config.toml
num_attention_heads = 6
num_key_value_heads = 2
norm = "rmsnorm"
rope_theta = 10000.0
parallel_block = false
init_std_o = 0.0082
max_grad_norm = 2.0
warmup_steps = 200
dataset = "wikipedia_en"
MLP neurons of a small language model. Each row is named by its layer, matrix (gate and up: input weights; down: output weights) and neuron, and shows model dimensions 0-191. Each number is 128 + 32 x the weight over its row's rms, rounded and kept within 0 to 255. Numbers have three digits each. A neuron's up and down rows have the sign that makes its largest values positive.
After each neuron's rows, "fires on" lists the tokens most often at its 100 highest values on Wikipedia text that the model never trained on.

L6.gate66:149173127138108150109200201144204141143121111102110133150151089102200097067152100147151161121138104125159111091119122113212072175138093126155107141121073162104160155119108098126157188193135154107098173133146111117078105133166092178126110119134139153148088124160115108094099119082077124120135137139147146147104092103083176161085117178172111134149101125092161145094094163169161180140127093067106126108114161105103143073104171131116140065139115123128164164124142182131101135140139130102159171153085141206104112137141159091087082101126109194152180158128111110146138125012115117112
L6.up66:134153071136109105026085136122157150184139131101136069010142145115156110104165168130116163177109133149109112107126152151151104164097116101144184120165155080120110132111177072143132117110045170092077098157108098115074140127187113124178114165158139105141123180108135104144155076100146113153077172155191127121116122178068189145138139144117151166168094102088134072108139143146103159079189133191176104125163127107125141076119148157103135113105122128152113115127078134131111167129149142127141120160126122160109153095166152156169096096131089199103131127100169079166096132122134178150
L6.down66:185085096092149103102111150094163128120089167113141137110101151106230166119072150131129089158178082193088169109140135103126112112149126074099058067118146139174106112161156093137218134164162078097107131120146125139153124162113062141127086129169123051137147124126109113164213145071134073108179094137074143137126083170107156216066125098117103136108071084123136113118168124112159113128155108122127102108144099117155130087058129155090136113135101111106156129123096131128105142139145145128139105138173091191088121138135116133092121169102156083159105157149156108169183099104105116127
fires on: " or", " than", "if"

L8.gate428:109111069134116117180182136105138101098067080125120112145082145148109139108141171142115146135095159211109125116139107060138124166179148105101129146142032104164128142119137136131100115091163130146166158168151095120129128200063105151136165081117156138065123103118121105119144082174133094141156100139170067121165098130179110127106104124114171141164129071055122088129164203149136136137079158051104178169183118160119157097083127120126161172175169108079139185121122160136130120118081109116117154061124142139139104174141078144170158141129129096136082095187101145121144121114180098161
L8.up428:107111104198088158098107147159152131126129094146185154101095140120177126088136145102088124103109112157155147149140133128139118151085145102040095113095118121110163104099125141165113141146164129142129143066154144139140096185128095166107200094116168141122079115115121063085172149165122163144088116136123073103127119159144066126153130153087126129168129148172104170194145172169165177162032124127117108139129126179144130137149107099092134131110154164086141097077150119095126155047118095133148104072144124105146091079089107146172123179169161110151085109025132121175078107095157123201
L8.down428:107137139125112170101143128121182161117101121082134096055144152096191115156083118134074117110127163112102152111112083204124146175138120173173105100094186157074121148169109100191139142143132095166111118158077190099140142110144133113110087168115120120153116147146101115138176134130101133099128130059170140178090103124127076118118099083155117124155079134079148076135131097112160089101170105120102176065088116143107097171125171103130097138030113151097083183141129106117113101097175122068123140124116128112133153077152121185072110106090127183144049078117168118161097086117064109144
fires on: ":", " in", " of", " –", " on", ","

L6.gate155:169084127117126211110075126153171095144120084158127152155182110160114080143116163103171161183144159169110142087098148149182141139161145121182071164093077125107109088126172075117123199169154119124083127124105125138128115078185166199109112126098134220095153102100101136146142079089036090107164125101200096112084121118058170158166143125166099106133161106176091113076137124127107105205144126118146108145126118158114069123132172119150138130166144086135126143145122125127111166133116121152136116111126139148087159153176125125087129124148096121161109051101166097142078105127093144111
L6.up155:173119125155109172145101137151128157184119093140197102174126143157126109207126107108121119168161123134135147160136141118084140161159097135152112072155064171136119111123181143136086122177085201107087142129151076097128082080123119108112130141162144121128201161056161138132145143077137113084125145128148100110085152183129139121128134117142141138178135185166179121082133120145129101197138129157148091146168149076122090087131129105111163122132175179095116040100192110121114135118088116155103174147084164076152158100124133186145103165191099161084088119104179137103076102109074129190
L6.down155:146105100185088128114120131111085161225096150106177121062093140153130112108121166113177117128150122167156087132116164185084142135183184078083122108138129148134154129135150110105178150117093180105066110121147092105108174142088117122147104141097158083137151183104209180166103134135161113171047079155181122169080093096129101086146137116111146150147091127112172125124153059120130158134116089124032120099132183076130148121129164130145116145103123142152152095142115141132133132092114079113167108133152115113140127123165072102019125105110142075124125149141157064117148093106121107096
fires on: "if", "ord", "ff", "on", "c", "her"

L12.gate180:096143088093161123131094158164143128116167125125155110135131135152118060135155146170166090080068137090100123097073159094134123084182120142133122103083132134117116140112180170159155171172129103176104029072115121105133174128147080132207089152146120151126116082144116172176154172103097149139138112120158146132116151095102111133145111073123142132232159119135073125109174059146069111117138107128115122164115100142151138119139068115226115126158140113128191122172119050122144117192116175157146113090144114148128156169197164171112140154148151120129110117095151173150143099104146174158
L12.up180:058116121176080120148081131106123118131079195118124119113155087102147086127204141183167100127146168151130109170157137157104170132124106049120121114166118111156136143085163155122166112186144140194174114133161140144149134155112161073091082130153166127091074053140139157144103108075135151094115122139083105064169138104124135162139161108093151075113077095117143138136079158129161127099166172097147164081125093140111165121104119121043149174134135099153087113083074060124128051137099138136102122161099041097134101179109093129136149121124125068102098122116120104155117106137102091092
L12.down180:108084106111119135073127120142140120102087137129125154157098078108078153111130116172143075155112118148137146126161180133068139147150106104182130117175098107149159106143144086165108134111083130106102194145171188179170130062142132168153126187113147127131129131089145095135093134141049136170128046121119111111099131157125113077091112066132110161121152187191090142113150151128075150068197142104158180059129152135102134059101134161180110098159164159146159128077167122080130090120119096118100093134151160100110151156122169053122168148089152091032126154124121128129151090167132136117
fires on: " ch", "st", "ord", "c", " sc", "em"

L8.gate421:178140117167160083135168148116108177164119162164096185172129176184132120174195157070165160155051070080073152157185120123116168116117128163151144148131084105084134181110122059160146103147121136136168083112095117103115125149116117146109200162137101077092125103097108143074121158176109189132117122155088115072137138152153078107093178168120145107117126094161114112125114115138135162117133157126116150111116088130109186081127174101080093158081098123138113138117135145156099178188115118127162098108187067130159206139134115072151190148140107131125172139081158157110178122127095117150
L8.up421:118092088097127135053157133132102088109123176164050102118146133161109101061115084114133197155090110093136146062125094123116125150144092120100102182090129118136113149158106148154099080142098090116130125151095126080149171103094122134117087072113144196098124102112134125162171138136136133165143169125132140219148194140111165114135139104141141124149081157104122135114106111130134132172111114150105136165078171074061057125100076083162109061128103127121134105174118118140077164151081130087188130159180145112199108093134177117082192131113126202106192083146121141117150130118101138162
L8.down421:107085054051095115164147183133071043135130140185081161132164135135147151081125140099127097097139119078125093162107124180096117154123134101074139140126113136164097172118101108126152153129117135122119136153191139173134125088177098137159128153103149132172095093114155110102150195132128142076128166146128152147156104140138073092165069106077111109120142163087087102113058165161184111199143149128050203116152112117149142109126141109138123148117113166144146136079171162081167121122160093197152095112084158059157130154140151149159109093140116143110119134090121108100118195072081119165
fires on: "un", "ud", "uc", "ren", "ran", "ric"

L7.gate366:111107087152214126054113103114085169143164153111173161136116114127111124149096094145083176145073118152142189127174101151140109147128138135106171165101125154136138114079183168114098160149109165098114098143130126167128171125153125154155119084123107161075085101131097143167108156141133130105155173065131073122126111134083097153164126135120114097155073168163172141108108109127171105101086092116108158052178150171148114124056119153133166122153091148134152127185121175169122108156133140165111125128130106149203088127115149114184090096084141120196121060134218132113071185094160173165
L7.up366:111135109110102096120122134071125107127116121118098148110086096180135183066134156143093105157141168118114117073126139098161156147115142089153157137068037108143074108105151094144132102135157095154124084193137132121117151087146220079114116088121079153140115127135119176086065086135198174091120116134137121068091145105085181164093145128129093111091161138140173160112163090124167063123169171141160155137053163101135098120149109154138114078137106127176127098127102160112069136163155169136117124081167090131104127133127119111060133124206156135067129137155084125172164164129058120127
L7.down366:130172158157154153104148135120110153140143153136162118101143092115109138165095142141077135198065067202102213125134104131107087145182106169084116154099106180146129156067089124201092114160123127145153127148154155133070138164123136087087140114147174180126076113062092115165128155132135199140127112059132095099069120107100170131133157161118092091104141192128082186115079138107163163137145077119132107147172198148153145114108142137115085174156117159105177031130110080099157151146132124129130128157109133143120140132095151112137100172148128149140170103144170101118139148187169106085
fires on: " ar", "r", "ec", "p", "enc"

L8.gate160:181133119144128118109137126079180151135109118159133118194146107037108151157109139160118080150151144162169129119149117158110130132173116166121125117095111163097103058182189177154131122062146153209082173202158132130139138122190109074118112200134114123112176106115074088103149176132141130138121158149142035154142119109111181147121099079160146151164142189167115112147140127105131143137147143113087142090150150119099119122179139136111043073100173126125086142123061153168113104178125160088110102118156096108125138108104070162130136136185092067121129095084130147169117125132101092159
L8.up160:123138128097110117123139135120122109157117117135136060074108090073095125160070102114148144164130125150124159126132086113175111097166142133069174134088166075122124136182055171086148125089126169154108153187116126136143173167119141109146025164098156120162096114066102147109156140104080140127124083191094140214155156100143092111112072143129129153108178129134109075141088129151121113142114057149078165124134083140028115116146109151134171082211127149142143105157158157163172125095138106085182144140157091110148163085171115174128128114192138141127109140089117131154146109123174096122
L8.down160:127148190111110133143113114108109080156080114116105130107081166109117117148164054188155133163185105161149191113153173083173144132166127155077131133115156111078058117138092169122160071132111142115114146104155189130140109118122176124065103069108194122113143156142018137109106106158139154112126166133125114127121123099130169102168133216186114090134066110114114136133084156112118125103128126066140139156114182108129120113181113106092117099098100207128079098109109115151108171067128150110139183066105094075122139151145104164173145117149159107137115134110178107117105119153177106176
fires on: " was", "ed", " he", " also"

L7.gate253:162070161152118129093103110104119156159131079100171130155143125121112075087142108095095111105161073103112092151092185190113128103092129165099155142032106181105068064181115130129105177106171099172134149147174076127103121080107161173104107135162114162150169120089137048138058100155108116139132116145146184122165158156144154110181095143101124075151083134144112125114095118140139118127105114165125175104175192089152138153129115075122182147055153114153153164095151071138128087145123128150137133111138072136111153109156152077134181134100134168179122122169109105152153167197146112098
L7.up253:135149121173083126141107144103117162132118088105139140153134122129137157121106067118137081069169093069042146130125180159105163099098134092107171175135139145148129154111108161102107166169131106174142103141115114114085099107101176149145169160121169147145180119091147083147046106111105165138091091076130213118198145129157098165092080120146136104177078159112086140097131120165136081154060127135111159111186119082212083127095121189139122078076120163125110103066150125109090113144093100108169083153169151127107149088098092109110150106166153139121111139111162150108101172117147066089
L7.down253:124103126146146135100131103117117184157163147112080150182166106122095133039131135150069163145180069079133150107113176143173172109141143092087158120129194143135145152119137110183125114120079133111139159148079122134167186128164136146112154119140100190164066080126137164095160168095117081144136151151095106120076031110103087115166145138125074144080173147091146118118158159186142201080104140144112117101100135068120182199143135150171086138140141088079134119158132154104113155073107196125101104119191064114163126156118143142136142160097088134098130118120117143131133066128097103111
fires on: "her", "ant", "ain", "er", "an", "ist"

L8.gate60:182126120095114176110114148124114128109131098188163129155105104139135147146136181144132131154160127145168105096115123127130118116074158135054153119095173163099072158100094119098098160162166125107153122127140078137114131077130157135095169121127161082131129102131166224155113161118150129131138102105191081122176154142100089174154112129141053168129086117113139084162163115172127154148125158075218117114155099127111157124172060230137142152098158131103123104077176109161167148160181041122119091117174101125114123112152091080126187066093152172083100167100137114105101125147162129114
L8.up60:138171067143142168172092156123189080094066132097164128156094158122133155148133132106098045133127133119081144119092112112106120107143174162198197159175095117185159093106135135169085136135107142135098142150165130113161110129081130124136089140108126134113119101118126115117135128105208115121122150173145186116117132109105122110093124154079059130092173144093088148140114089147104157145149155183142137180139142128092151099136062153115158112132149131112115165094142168162109146131197156171101121067146164148102142067195205111146130103161124147041088113183167143140069108203144112163
L8.down60:127177173142110100098155119119169159161144125097102130092134122160099101062125130067133136131152142145087153185152115132107105105141124033112171066141086104132133127131144159099151126134142117173170160101053166102107200175131056146105098139170111131128112089176123160072122126118145090084160099132121157109139128114163155104136126159091136093154054096070127099149118096124126155126155163146138105154109171110102156129064146104205128173108114140098114124168146180114081094097160108083102158153145176049046094147108144156180148144179153135167166113131121137114186107096063163133
fires on: "y", "ry", "ing", "ic"

L9.gate274:115148072128132134112103164140151139179124086171141131093120169197139117119115101133196125144081141137120147162130132100078154085096170157118166146060110067138111190176164179101106040177223130118108092160123130094133102138087112138111136183095151095094121145116083113164160187144102160121156086146123067100095146097153110092172150183099139122139084125081160137107105115148148114151052140122099156122159116212075100153124098110140123118172123144065114135142126174141131135131152164157090154104130142143175159098185106183134162183141147153086092097092071155127108154117110126147
L9.up274:067093109067123116073119129152151075152141095115069163052104096131129116083143084076179110185139082131156152110096162130088129150116185122168123181091170130089143113165164181110150070116129120129104166158151103110105103098176082159170153117096132106098160112107126079137150132122095131119103094166159132122137111105123129079154136197124197151097127077118137078098164153186218137136104127061107176162099189160183054143099164140136142076141130142095118157084131140146091147107148108089147144127119145178117095127103132154102121105143159180132149076124083187112087107121118127136
L9.down274:110205159140071156112113131192109090123135116142135166053139095130134149080095148114159100126099174151114115115122148132113129191106098126115105156156053144106064100142195188079144105137134159134078117203105127125124150109226146146135118131115153142154140076119092123133130139115214144111139127162108131091120175132118090101130091151132132110124157114055120121108137168152103125133140137117182119148124111135163130129164199192120168154142060156084161130189179152125125157068179155095187133092139128125133129128082160187121114100124078091143075070146154114113077156172109114160
fires on: "cc", " on", "oth", "f", " between", ":"

L2.gate370:183105106093207127105184086075120133121136142202139105165179043111127053129124100154144114146094140131079169092133116134135137124138171139176226128087099093158154106138140184162124162132110193109145118090170158125073165150143128098159175123148167095113175085121154106131177128143154179135125109126127055134132163033137165139108145113130135101143154157098168160157090062160115118177161089111135116136113130127143083084143181114102125110160157116178137136075159161136123113107127151156140138083174086167062112156139107124086086145146127143132147091123172122108174147116144115166
L2.up370:151114094088182111122164172105170157102141150193098171119158063078136077160132097118120091178077207089132165115090123104175120097085176137147091132053074080182130053116186126157104150109086173135160148140153132119115117148136097119184185137154160170119115145161113153073137070157181194107093126134119108147093176068078115098137113126104150140105094118126214149100111114097125111186133101135162095161150123146160155155163176130134132112093099112118137151120124174086163136139099134117139152089115138102095122134132133079113085146078137152089124128121167051149167139113137100135
L2.down370:114037135084150130097182136084080123074116116181059109153098188105100120146185107154120120180143161117081145122147093104143163089083146070108086104108107063173093158113103132132114110170168198108088107111093109093121146125169109127089103106113146140153101139130154143101135090114088131086082089150087146116131131100180080194127135161175151149142155126134137151161169138182149119121130074134115171143122183133128103100110140121108105122171109088167095103148081139120148124154161088163131109120152105094063134104088166102085088121189104149187193101160189109115118086168136141061
fires on: " ar", "re", "r", "n"

L9.gate502:148137145109101100130146157125143128104133101177208170157121136085128187145170168101180147154143176131164107179168147101082182089079088161113120099189112142145147097119159086131168167123099138190128134186081085143148181098125112125135083105170113106051166057133082100108098168134112146150144131194194062169095165140107145170134127104126147169166081124113064114120151092161052105092114119124153151114157072089141120193134119128164156165152104091186127151124127150139082062166091118141093114179132129079131123149138128132104158108162119115129106123118080128147147084121093107131
L9.up502:163151063088147112169134149081139145134135120120123123157100140081100145112152094135158126145103155099125165124120098086143139156101102161141099078105072141148108135177130108100128127099157118129096156109080091104148126131098153051107101140141099146128100102226164164136170154163149175175151136184177132144103116143157129168133183057149107161132118077179120102188144097129092150123129164196112085179160086149154087157140145164127121176150080080118097101092130111152083092114161115070128087104191106149051061107117088082111119078152137166098084143129150130179132168180168098091
L9.down502:122140138130075106140143113161149189154164171117131151203079136153102124139083147104095061113171141233090144123176099116181146083151119101110135143150139076171087115159153120071199131205148119074161165140085103185105086137115087147104188126061117126169135124127087116154087105129145069162136139145067126141161168131160121116128093106159060145130165126080092104135100116081132132148116131149079132117119164117146124118106200108133114144127123173132117161153122150087104120097123118174090130149152067120161109189114177144145170087158171140127214114088116149103118111126099144141
fires on: "al", "ed", "y", "ar", " most", "ing"

L8.gate389:149146154120140101088183070146118110118122146129126162141135137151115140084114102176108116159106131123159134144157135123165136126151212170165125143172133148110131138158057126121143149085145159074140053136175093143152194151147153111105142122106122098125108130152111120188171139132092101194152156154127149106187089110127134104108098100181128146122086245200213108109145094132192105083124127110090122148157127130103107154087130093175173132129134172114185139106085145156143156107166059132080155098142136079124115120152075092157118068076184125174079103185130150158129122145090100106
L8.up389:113105127109141109134138157113200121145137098109094160101180192139102182131192215127154146126128134125166106088133144117110146151099131141170176126103120107109136091076120184075108116093201151089131106174161099080093170059109125131124099145194148124119132158180106145179114118133071086180141162124171141098097194137137140133145151157130132139119137127127136160137132149142113163182152216153117116092132122110113137161167092138133146104120093154158124062150103053096142183124137175161078114166164147157108050145108102153125117152123101104119164157067055119084126183100074150115
L8.down389:110076148151128149121158079126143121140108123138129130131142138135173126107174171149071184146113146135127035116141118106122132156159153124133110113090168087055146114138063149147108113162120190103105131176128125084080098130166133075123070079105169163078101104156091098114075156208124151136073155109100137095208149095121212139111156125148051129143161143071197086068111125135172178145134148086170115119138122149138168170095115134123173126105159147115113155150152138133134154169187126166104092160128148173129110137111133160126098147108111109187085176136055099174162127137136092133
fires on: " first", "s", "pt", " most", "ost"

L12.gate105:101130139122135061180114172133082159138124110130147131177100143107206151093110137081153104126118150172126185104136133079158109156134115150078085143090171149079146144167172167126117072092127142155177134141116115095165121172109066126123109153141122104154145186057159118135078099153140142153134105096122074119146125086157135133146175176089164088135119156113073146155163141139101116153104187141087119093112187103177137087125111102158168118138136057142101088094080109143174091190137138113070100105216113157134155094093093116122157128117150080151111136100106097163107200175126056171
L12.up105:113196117155107104157109124144109177135145096153119171191121087166169095108129170128140110145184106115177144130152102119153055149148146154122120113099084152136098150127153113093109139149152162086132062151142128078125095117093097086138083099108068102093109081134180160147118058135137128133106123169140131114113121103097148151119113205123110142146138083167151100130118090126204082134076157182191127114130193119166084120102095154105152159116092118154106094127162162172190108207140143146109090131196170098130163173089106127143176171072153124183194123094134148160096104104154065127
L12.down105:103090134135124178138078159146126153115128178114169093157126075140222205110133142164089136122147094154077120155118114169151186145037139165119115168119203107158149121141058094134126145059127146123121128103090161134192125094170127192095120131129137120121130139116104118093108147135105107117168126122064108175120069074098114123099140200131221144043150146093095237122142150141100162137134111117131127122122150111139110094148116148150142090137160090129108094107092173072111167116128119127125128126078119143159115119060180139129108113115144125154109155121097091143094147156181135122
fires on: ",", "s", "es", "ations", "ities"

L9.gate208:132108086117174092097096153196156114195143096101136179136100155122116130164110099205090166197102152142119171185104129109134115045089115123119174095100163144134101149183091129153189099091085135170144126142110154132165129130161176129150149132116129107166181094065074164138097140140183141123090072140085109106165058153135142149105106115132135101153255088144155102093105089140106142096101131088113096082154122112100132169149140149113138169109086138116076147134055128143149147103116147121081154130146126133113133133142162122128154082088134105143182110100173087185109108147147111158
L9.up208:104173194152104131144161091123177130101100137093076129106105121088169158171108109136069107146074103165124172098122080104128119146140189093167146168122090098176128099143106130122133129061128173128154189139108104076116162085127099151148132109102158120167165087060114148142148132087107101108173175128196125134169115113133032117188110202157160200150167116116127124130114073122187153085197103119094173082098123129111093078145132187133182126150117154140139132177082092164156160154082107109092134153139131145143112156139134139126082125162136119159118140074087122159155124130089073143
L9.down208:176168146150087128112071105068109176139138117139078141126093147173104116161120089141050086163060076098104094068095103118120097146108152172105160128121170151148092087128101132197102146067103131093162163147139134124130168141138114194152176107124125119154115120075137142092123117159199149139111106164165087136193107101142094140131108047140164150110177113062102090198109173156125068105133088159073083105135098082100109131165122150065135120153124141144152137148164135155154173127135154127067136158132138081077125152167149123087146135119207151073143125131153103129097117163137137132
fires on: " as", " is", " was"

L12.gate73:119106090135121125192114090139101159168069148090179117100167146143136090145113106129101153144089107080118214096166131110118139203091146171074125148111190087143140195131196157140103134151082185116202098098154083140107142133120156117182158149154094177185123104058124129126139140126070089127078070116165125077185115135122108179103135115097196096145101137153097138164155109112121130095120129136117114098157193147136127071181127148146190125138071131127059123131142124150082096141157153092116132132150109119084124099133160111137127136147163090161068114127130160085118064093099103149
L12.up73:153218132059134068164085164121109131121145155134151136105215133151140137087129142154133176165077108153171149127160158114092072135130124116191085146160155161173149098129147127106121069094146128125127115108132088124175117127113062146116200095049122152137086133176123102125147156093122178097152155084125122187170111207119140122095158117123147171123138131164083144113167111148158156099106159181166164072140108145145113053109150119135140141159153149117093123102133113157123149103064144093160148164146165168171178179152116101194090135135140138155086193114142060127141111091107110130
L12.down73:138131087120099115163100108119141051091116142088119106049114062196167141128131104117055140126154180108125157190089140173144176185186121113104094111145094184111129117165154152150112166076138132172121097162149127124143125124098121183151159175114139126148122096137115173100121099173072130090134141121098109216141135076085110213171145154142117114119120170163145140131108142148146101171151124138130120114117143133094060164108158102100174135112178077135094087081111167061169125149101144146125172152145148122125112125155161160191179086125143125076081147151152119082098120093065168117
fires on: "ed", "s", " do", "i", "es", "o"

L7.gate365:129093112163160113123125117155148096140165148194187159129096124193092135124149152108123128119126124125090130089093123085137092106076128127188146176092167133152153130149138125168114118134180132133064110146110098139132138096135144071086132144127122172212155105084134169153107175166122144116126165140069056056101108110123120122125081142081191115121102087146137143122165124183128142161134139151124107113116142108093102149136166124179133100118051133120117168084178109171116032162108097105139139090155168150148109150158116119129175061193094180080125143107135156077063163171140117044
L7.up365:126107090137171129118079134121127022157129126150165147150145145186119109167109131126095122094132194119073103095161116058166171164109215095136095113143118136178106073115091201096091163152104058151134127191144122105122120133163121142118127153127082124117121123145177145108103168148133203137101176152143089128133152174138106080069135145119217133103129102131187068159174151140154158120163151173101155111136147095140158116140144067130126092145152163146133131134181127087086111140097123090103151105115116102099121095137105128097138073169173139094115139053099172093079140110087097143
L7.down365:160115079158099109131170083165162113132117117191147188089170137128134101104152098131105107139079143144141148132077113132126150110169111124156131100107151139195141121112161133103139166072120144113127090179133111077129061042180110196182149117129138160179142071117148130109108177166118176142119096116107094136157146097108137152134178105170144122074114078184138098167145166102147114123148152167093181117091076119112085101139148152205164129103043154099107151152177146137156153132056161074129152141150174132109094140106138156112064121144156197138110186159152099158139167127095158104
fires on: "s", "′", "f", "nd", "ed"

L2.gate288:152143129097171182155108128141158138159195066183161124141171185133184093164118081093141134135134138071132112086108106117107068130178106145135123130173083176157123119068141162110174147141091133122161122162139110150122135102156143127155121115175114154092146128143168119125153148131145198117128199074183074162114118092092095143104156109184141107114070161144167147149106102119132117197144104144141169113169127175140057165103093110099152110075153194132066148060078141151165093126121157091145126164133091139088148137139177129117098134098168143152199157143164119063142124159185102093
L2.up288:108136124115158124096093156138139073099097189123107172157050112099110116095174193099120129097144170174106159142101165103115151168191116120151103147093155145099117092116171158119149159158181067198124131109106096107130168095185101117113112075135130100158152098147133092149138099105105106154149111111123109163113077130096147154121146154178089127091141098152174130128137128132104142114124118102140107147151080079084152105077147077127134135122134088174102108092113169146101163127043097116126176185096156137068176167132094083162059122085173171147140159195135092060204089176126110132
L2.down288:078102153129206137146083111101132133065129135182139097136092140112132144137106189127173130109131167173132154083119102173180124129191134086079086116142128135114157192124114125081148189163165102163128164135085113140090148145140067103170141122127088158127144162122137111126149118063041180119149116117143092135101127103138187170091192121174082122053115080139128142098120162141130098116117166094127175139162202097049151124128137119120086125122105079156146156058130144147120150175100135098110172176135165120089145152119117145144084099128101086161135134112138051082061106127105136131
fires on: " n", "n", " so", "b"

L10.gate291:223136140135166095172134111149142132083131148137125140136124151114103112087111128160125091176132161121185078169139132121088146104139101087111152135159172183096160149162130095150051053072155164139128111176167165181163161115101125128153105163180116145151116199111103154127124189122096113099129120078141131156166137113065108110137129184180142164099142133158073137101139166166068147106093106128116141129191122128126119090104125156141103113114120114102096046105146154099066165160116116129094179119164132080117154156131182123215082163189176137121163133108155150112148109154207116121
L10.up291:130087101116136187172074084128125123123124184129183150158175096156097169102139128173122099093130127089125126135094150173173156143195115124155156059161158097117132129141109132156054115076124155194158082167132134094119150120148124175148207155152136097147146151180173134136181031063141070128093127107142185138077134119116160152111190137116130109140090109167066172081101070159132096123146119129147136159116103155109055118128137179191118134146162121120093123143122103084102111122128140159158095183148067157181136143150104067132134114194116109130087149128127122121125133084156137134
L10.down291:104123105127110129145099119098073083103175113176120097139213107138074076136152157166147131113153092122176134149156137116142080112174114120118107122172120092122171122141144139201191135133096146137125130172129079181129129107142127157162138043132103155098072160080200109186183107141072114145093130097111158219149144082099081124090104148136104115152082124124137127073106116105065167134146103113130149120189084127091110090177126192108138127105149113113115129154163096120083113147174175143174148146180175151128162122128141121111166107140181175092135121152185121101048140108111164127
fires on: "o", "e", "an", " co", " man"

L2.gate324:135170149141158124112099171115080071146145159164122155145147178143151081119164123127131134105109158112148190089113135068154172143170122109139150189075105176107151115118126155129086127149148127136178155112109137143119152149130123129118149119175145134110147161145115117126141173163119148131133186032145070114098149107085132194129144114160102087134141106153137107091178105155061135195142124124112148139118088112128084177137179155082147116039129150140114157049138117134125126188093162137083094112035103088145187134110098163142067106169224183154158151116152109108146177135158164126
L2.up324:111157138142127105142122089113116089139161104134155177133144137130175100117187169079121141107125155145094169131121157121182182162158130177119151116119164155088133134081089161107167088119104076156159075133148152145137146084135133096184094123168110165097156148160124146132097066109113137104094066121158114130077092120086148135117089114072136118109163083179144160116149130117126105077140091138128114095174076126169141175029176105126096150078133122126163179136108086138130099168076196058107171076076135096148112119146145096123068152064167204105178136114150115067163090144156113114
L2.down324:132148144146153094142086149116112113114127136213130138078136154157180080119137132147214111140136101137126160086100138096137159146191150107160145153115167172074130171110070164137114064190132078144129192108148162178135143139147116115172110113102088067148098153074084133137163172173097150088103138125150131131090131154097156112074177168161134118114141091168050164089148177144103120127135169075139164112142150112106098192115146138090147151125104094113136111107099127101094107140161213075140170159096095111129160096076115206101105088101172177135138160094093108103144104155106145162
fires on: " pro", "n", " n"

L9.gate211:114156174098111125148123113187164105138078102180170137109094117144117111084103116130136144090108155122135132129109100092112105158125176175112087075106085129086145162141111120133080180167147110095114155107119126109145124121177157133087169111076161090167056174087099113167112127142160154099203107047129154093108176111100130109136148131144101122164134064125186132069191190173109104134126166108098139117150141118159058129110112138119161153134110145159073106096138130168155053148187075158114158120117139043076134144121110093166166153182101154140095180085133115067136134111149158076
L9.up211:095092143053145061139165089070135139171140147098160161093084169115142116121125151133081148148090153090120124129160172102107143092137120134186057088113162101115114144154093223118079155125104130139126078177179164069170158092118119078114136062068099098132105136125115181102092128156101168046155123105121168114135130141143155077114157104161143117144125114103102088114151135099183146106170094190117100133112159144189086164136127134146101107148099118172082142079101131130162115193153154153163136139125121165130130158094185151089111139129100099154062114087179104154099120122092080095
L9.down211:135142090136102166082146168100168112121119066172192114137134077068120115022200129128127154118097121162128127217117150091192077104099124121092133176106121167140076096088128143134151105105128165081069131175138148110157163138194117134116132122178127113139108112155160131116128175149056148144111147111063135122121047075163150152160175134124157113085109147131080079148188144116140131165124154144153131115107159123132178137098091126108150129118166165127145128169163141106156174159114161156123082112096172200174106146155165139107161120139081122192135114122155087174134158112167118143
fires on: "s", "ed", "ions", "es", "ations", "t"

L5.gate376:129110152118126168047153167151091136150169104089144123157147132153117138146131183121113140117135099094145115095091127193163140159143137138076126166086145128130090166159145151137128165079143086184101085083173175095082135107130156164157089129158119118153152103125135102083099136078147111148105121068107139116140179130112082053060148150130122173094102162114096158152151105138171185134157099122141115113105112198140086126137144149128117123162150137158163118084180115094112062238109226115115136115167117112152161104162058151132105133184160159148175080124097169139120062153128136169
L5.up376:169071108129080120150106107104092147176138095119137129111155159096129091115111144170162115148171150126141169061092145114150046170063096176137079160119143094134123111130082167119116147135171145185090120081189140180105130110192118126128082105099143106184171099142144109145160133136156101139084156093106128132089120140140147151133094105150158174112177175122125136150162140153126123145161177125112132193173079116206136155075169192120131149086098186149059158164156075081124082166100129082167108138118141148163128086198076138095156156108091190124159089130119159115099141104118138105
L5.down376:150117152113185184146142165099119115147130138109103155232076108130123136128157133157121181125151118144110182144151178104162111146131111127129095112145154145125154125143147089118127201129182128128187085200094172105121108137151146141111145171125123187167112159101149117144160105131161092149118196129133161174122101146074164105057084104087060131176153095129103089133090124137083155116058171129102126125096129066056056130086113114154086111137153131140130137088098120045122120141125189167172146111111165130112087201138099157101109128072112128126087116111183166096144148128150171161
fires on: "t", "er", "ol", "an", "en"